config = dict(
    d_model=384,
    norm_eps=1e-06,
    rope_base=10000.0,
    rope_fraction=0.25,
    attn_scale=0.177,
    init='uniform',
    lr_mult_up=1.15,
    decay_fraction=0.69,
)
MLP neurons of a small language model. Each row is named by its layer, matrix (up: input weights) and neuron, and shows model dimensions 192-319. Each number is 128 + 32 x the weight over its row's rms, rounded and kept within 0 to 255. Numbers have three digits each.
After each neuron's rows, "fires in" lists the words (lower case) most often at its 100 highest values on Wikipedia text that the model never trained on.

L2.up489:152103131161101158126024132157125170094122119116132115161126094107117144159120135099076131105070080105086169172139063130189092143103154076103119150144108141089165120152165157120099132114112121089105104120097098121129203135084151101108112155083092106088098125193152156195178124155130110116164137156168099096089032079115139132161211164106113133123146109167074201098104081144137133193163
fires in: "new", "plan", "moved", "pottery", "robert"

L7.up760:179121134099105175137132199078158116153145106160126134157130146174056171095143138061119113120150131166095186140103124162130151137171108181134136107155132162075161154069104122161096131073126108098145094135134108102219057124143114103140188135107079145113125000178049148095136120082172085148081088147141110184096133119182136111116162132120061157151143090123100126133191113126150163175110
fires in: "of", "in", "more", "both", "late", "but"

L5.up1087:124125066146119139118052184112108177112179113091128138085142081156100087174144115093090134108131109136085086189135155153127158147104187128135140135161076143084130157156159129121120148138155140072180148185176056131134127124135183111153154099139104141122147082164160117111146124128083079069110112171203063179150151132123129172101154122128160136098112171125138104151120176156177137109100
fires in: "with", "had", "has", "have"

L2.up759:163141087131100207110125153138108084154170138130114163145088146123065064155149165154108089164056077107143089153148045073110174152122200124137136082146062106102119119124116125154130073065079152097161138125107110090172164198110176119146127148107073159122117087162095135099155146139134100121066149174105132128123138126144142124150134116168197138145082133115061150105096132128118151132119
fires in: "chinese", "spanish", "japanese", "hungarian", "italian"

L9.up1018:157145124120105109132062142158148111157103094117173141145117149106138092136130172134105168148119097135088125160142133145181154117101146153085151114132119079110103108185060094132113102188108092137164117124117122078188161080027148087130142137113143080098133113188115133136167088132110105156145140106091073115156144156122112156094135091128198241167105070125145140093111112169127172133058
fires in: "new", "old", "later"

L5.up113:179165136123052119096188117102119132108146096172148130116116146132123065110133100119122108089139142142133127124076134172132141125113118143155171176112114132100195156142141102117089109151085109107158106075141107105113103124147164097172181111129107130166107127146162095115101081113159123096126147130107117065102129153135159112093091100131110155113112124144184055082151148171107169175118
fires in: "during", "in", "since", "time", "of", "from"

L2.up1228:113149115079151209135149136192149120122098096149123104135148167102091149129121142114116097093136153113134132150132108027106178084081138108130107146135090099078081141117176104112140094125132118128147163141113075144142158053175116081116120090128113139155164151119108115145124187125155093163169141102151081135101155171138177110170140141106186128162118129125148137099078168156093116151127
fires in: "football", "politician", "footballer", "hockey", "nhl", "nba"

L2.up731:144119102140088050141128159139122133164149142119128134084149127120158117163111176127127160120130116147113157141148136132141189140176081099132118088070130218147071150053127078123134149087117088181141137112130120139127157175139136086157127070120125168114122146169169150121160137173068176165192124096109136162128142108090152113106150204157145117115135131135101143125121086098153081108143
fires in: "based", "spent", "started", "began", "looking", "focus"

L5.up872:194112162101101116158094136106116100161109052161148186163126181096120174162138141130102082102148110147138152099090061115136084106119143138128153144138111144098104180166091119149193167138134115112089134141139079145156103205140140117128116106104144133133103200189119140174121119106182139093144122115121087096058138145128120113145110083188085134150088148120183138134086153148116149113111
fires in: "her", "his", "s", "their", "its"

L2.up136:136091168121091103149114107073164113134134111134139154069111120108153173087150182169043147109103138093120126143151121142085158141146138121103099096149137178055097125103162104140139107202156159081140140166131187130096128082116157143147071118122128177178076162078133142150165093137212177121093165066208151123112122165140163119179168175154179092106086113155191109116120107147129126149098
fires in: "football", "sports", "athletics", "baseball", "mlb", "volleyball"

L7.up539:111151142141084192104116147124132138101116087089131116158079076116107087159173131069114082126121129133097231094128127119174140132070147121142106143128109141103145042155187152138108143124123146113089168057171126126180081122111157117152138182079145136143087126146126122130126127129074160071173115149164111135157068125204075174165129065118152141100088113126152117152105152116095118129138
fires in: "s", "their", "its", "company", "had", "has"

L5.up1263:158113062088191139128152183078116118145136112161108121161169079140128153136159142138100102129159161112137183115087078181134110132109135135080113083100148125087131094176206056080125108105145181113122090136073138092179134113178135120126137098101087132085131168160131136107115136207108122127092096120210146108092094137147144113125111154119129118165095170114102114177152062159158170140213
fires in: "moved", "united", "code", "moving", "relocated"

L7.up1513:157184057132131152147158135109102104113113157093134110124119134110150132140018183112071089077147072088099093113135130118144155062133112164138101109145040055062157122093116119099112112032185116122127128123088157148171126135161188110141104118189097138183169140149162129093140102132122145089157137142095133157119108117093170100151132095131144143100117112159127106144105119211159163112119
fires in: "s", "footballer", "politician", "rebel", "general", "terrorist"

L2.up821:159165150133186170123137135073148163118108159095078131095083135099108142148159140190111096152160138171176108076144127065102151159162181125091128147125145113119165147145109111175099025178089124128149172154091132148119107113118160138115132174125149158134112157133154162112178127186128168109148130130147121115118146165096138105137150130080154098158141186156109148149076162097134132172131
fires in: "records", "party", "nintendo", "sphingomonadaceae", "entertainment"

L2.up972:112120168190126075057107128144142183096153131120135140175158121140120149143138106096186081126091121172112131108094094076137152147156173154139122111151124109143132101094126096184166091099133137161092150161067124084127109083147099119113163121143073143134112141130083129108120139124056128142106103137191130107109171112119128170103161209059122093156147188129136114088148093065171116175159
fires in: "united", "athletic", "sporting", "nbc", "espn"

L2.up1168:161179145147125116124092151151134159133193126107153086160188117130151123125102138170120122148163122148152088079128135133119160129156140141083091074165119104147149151135068140161118175143165137099107172135118191142140164177140105178111122112053128136157135189143140103162063112175127167158103080108158145145075079147182142146122097108157150132152166138170168110143109171177101156097141
fires in: "cm", "e", "c", "dr", "mitsui", "men"

L9.up121:152121137176136193126141154121141120105116123119129128137116128114152142142158154171140219147127159076137056091136128167142158133156103107120147126044116073110133125167096116152104153134131124085087129153124046088137094136098164087109168116146136102156166155058045225099087131083112087155144167113108134111122108153152134107097149074095157143123132150158174109120146150078126101127228
fires in: "to", "from", "of"

L9.up1444:155116110127102099182116146146135145144117141096158113120120111123130134112122120091136160120098141082078147088121153192188117107136203142138126209134164145046138086138146134130117104075189094172084062111189071130102069137131121134090174161130094073107136130078151171155081105133077111118095089106176085181137115142114088113126116108162128112125176161151213138101120099179109103151153
fires in: "and", "as", "to"

L9.up1078:173148169099152202089102131186159110134105101137099128102125116166085171141131104141105137162120106167142117110135127152156064104164175105127187188108147164132142180139091135095128181144100117102144127063097128127116130155102134095127236121072077135145106064074088039145174139133128117127114091118078148088192191112139121100187107127173104133085075126114100191166088107032183100168132
fires in: "s", "this", "it", "from", "that", "her"

L5.up1063:159126130079133111128082149133180131105106124126101139113101146080091185078126143112130140081161130152192149094079108074148102114085159102180144105140143157107141148127152082120148106160119118105136115130061159163137033116109137162096104140140155136104148066140106107174105137177157076146134094120130175151172143158133126126136100065196146176127136128103076126109119132131108149124094
fires in: "from", "for", "in", "shows", "of", "any"

L2.up1048:110182088158108069067072110180149194107157106124089177104155107100159134120175139143150123120103125128104159140124138190136118154107082170152161112151129126146149115078118146129047070172155114107126101093177062208116099127147130191117073133160035128168144121104089129163123143104086107104096140132092159112083109081154118151159132170149101075131073114144133133088079062109128089113118
fires in: "season", "football", "tropical", "winter", "official", "senior"

L5.up1495:085139156091078145094036148116110130159149107150132068126107136084131125128143173175121102094091131122101139047129142190150127157183121072136130054126197139129100118135146104134101184154126084101122145099126112162053138118125134156127113095178136086156156119095118219136151111171155078104130192145147168139114066147093106160142128124142185106152157163118128132102172132112118107141128
fires in: "season", "career", "school", "football", "county", "center"

L7.up1415:172137104129096167095151135133116114142123167117123133080191125100136164150113121132111078114144076148125150099084150166144103138112162124113122181055092156126189087097155122147167137161051094056141144114148073137123160144125057157097119118117129119119157095106149188179146098140053174155187128179189141104104108126156145115099148151077171104150138129031097151216106151168128152186147
fires in: "united", "châu"

L5.up407:111105108106168087100149165103129080152159169154108081096118099145155115111133130147089164119089148107140113206142113124114112162078160176134206113098105129120133085153089173090183070102095143145083131138148186122087128103190171096137104135126091155115140154114039134108211135135118090112101118158151194130143067166079117251166088129119115130128113093108168081136160125118149103101168
fires in: "between", "both", "season", "thoth", "years"

L5.up1010:103130127120161142138071193147149185132157131194112090142166179119139098209125134107159061150104165184146118133185080119147147156133143116110136124131127142093130158114136164110137119074115099101123127148144147110094068131122124158124126045106089090130158130108128115160144080124128107129105138155117125119159131133096132181170125160133130111121109162110164170163152170133107105065101
fires in: "to", "through", "into", "in"

L2.up560:103170076125115126103142114148126073032161079093093158133099153090155232120200149151121110151153103153087110200126096145149140126189143113079118153163098129116142152134143156115105088053168169096116142124109084150154122121087133117160093119157143133116169180093162165101146134160126077130085150136133130105126119095130139124164184147134147156174107126188105187175110092156144132126136
fires in: "ambassador", "footballer", "politician", "coach", "composer", "writer"

L9.up844:079176149097054163102129137093123065130146142116130144141102063182145115096145121131114114093116145186164077119168086091127127170150142168079176113089092160102140119091103125143147139125097147113115097149100149136147122145157068071181138097175155186125136169125072176138158151113110116153134121148110062148133148149123173135180053107106137152119091127156141189090123137052139111082093
fires in: "that", "both", "of", "between"

L5.up1154:172122106107114180068139121169103115103127108133087156174099189154138133143112116209132167172134115106126127119148097128121115142133066116141162146101129143174011105084113170134070138107113115170059094107144161145110141140143167162164150124145121153174105136124088149136110142117087094106115147148133208091131133111140119107138123089139132106102131096141134114087103168062168117167134
fires in: "to", "from", "into"

L5.up1419:172125114132126137100135092115168109063110113152136132171087137155130145146114144098110169107113140138134092133145122119117104144110113159123098124150138142101134084122172103146115150155156116101166107140126179109140140115126172143157092154096143176189145144151141154105085136090123091157111131165135139100113051126202103159117070105104135119160108116158050214129147149160151086224139
fires in: "by", "through", "from", "to"

L9.up748:127127110116121094147140153139124126115118106114103150088103169153131098131179101150153080117122122149127107125123093129091184157128165072147156147101185181105072080137082132137153158131138104208087174090104128114089060165065148086168139102082142159092089150154124098163175114104150183090077098139187184177101158177194132116144118126108200079140156106126145152124162134159089200143115
fires in: "the", "his", "her", "its", "their", "long"

L2.up368:172130155123081129116155148157124158159121108155100064159156098187103094115101214138055145128082128093150127105147026156160177112131189127110151109120091119090168112106126103123134087149131122054122159050133171150089145162079147106147116086177158127104066103100121117068149169090130111119093127144132030158165132153100173093100082140111145130112127108103106143134124111156187141142140
fires in: "spanish", "dutch", "japanese", "german", "communist", "famous"

L5.up125:138154129115099141163151084098080157164102075142130133113128105119165113160087183136146099102148071169115125133100115153036106244137149160105170130086155140100133108095171116106078132144142132160156111126122121133095020135165161148094161105176094127154133046100126074144113105172111159172099157161122178103160133116141129133089137139164117153131138172124146161139129097117119173105112
fires in: "from", "of", "in", "post"

L7.up88:155124083123201161093086131111164083100168070073167157097157131138087123106130130107133087116112071076168072143114094105133095070076158170138095116094105052111157118124125136139121131111139138106120096098126158158180096158114115139152085155069191115130162112085059100091142121062177135081086074141147125117161150130040138145149147132147095146133068091145094123126098134141138091146170
fires in: "of", "all", "as", "from", "in"

L5.up1308:164121129152112177097149145120095126128083069132120093213109066116094167165082115140139154113057155147108118172143074151137146081094144095072101145154124155112117152139187124155147107210185151080112112099094130123132130066128095164072164195126120112150091127147108151115102115130106138110126149130166115152115097133150117124176187175117175116144122108167121124143135118148127140058125
fires in: "football", "life", "sports", "basketball", "design", "z"

L5.up46:138163129169115157103116104141145098143108192128139143100181211136153104149131114166158139133079131071135096123136120132149113113135110137126130101142108160096151089132096160135074123077112160111130137111126163118204071143112179130080130130122117149135106135138069108149023122121110153108099096151154153173108100132101112111170144118097141147156095095093093157158209153142145133082118
fires in: "to", "in", "for", "on", "from", "favorite"

L9.up1464:105146128155181102177218141124170112132152145158135099150129126134113109124031122114108117119125159141126195100144132094150109127163164136073094107132102193053113149098099078159143090120133139144139142153152128139106101079138117137150095135077131164129131114121074137113121087158140160120127142134171142143146190136065081164152145145114162225144105169141162115131207090100142130208110
fires in: "s", "of", "a", "from", "his", "high"

L5.up342:127077112128188128121135141134063114082150082171131131122209134139151158167145164138188113122110141092120122165114116006059110174137145148084108096120149112106112110154151119125123112151176133046112181127155134148144106170133123108093182044110082104166142161156020144096120125114144187076092099156155106141149128135079086146157117126160120126122134153109138140135145164182132143068185
fires in: "to", "against", "in", "2001", "2002"

L2.up683:111089110086153110157092046098135144142121131068128098120143136088140062132142106121068106166134173098133166185140119146076147139107136072143147167094133143148103066088064092167097121127160102163069128124188071101132129132154095063088095166104134131122125129104165171111156107156105149146128111124150123149080153163122092151120118157120137119089059088163163142174161070139166155116160
fires in: "based", "spent", "tells", "typical", "consisted"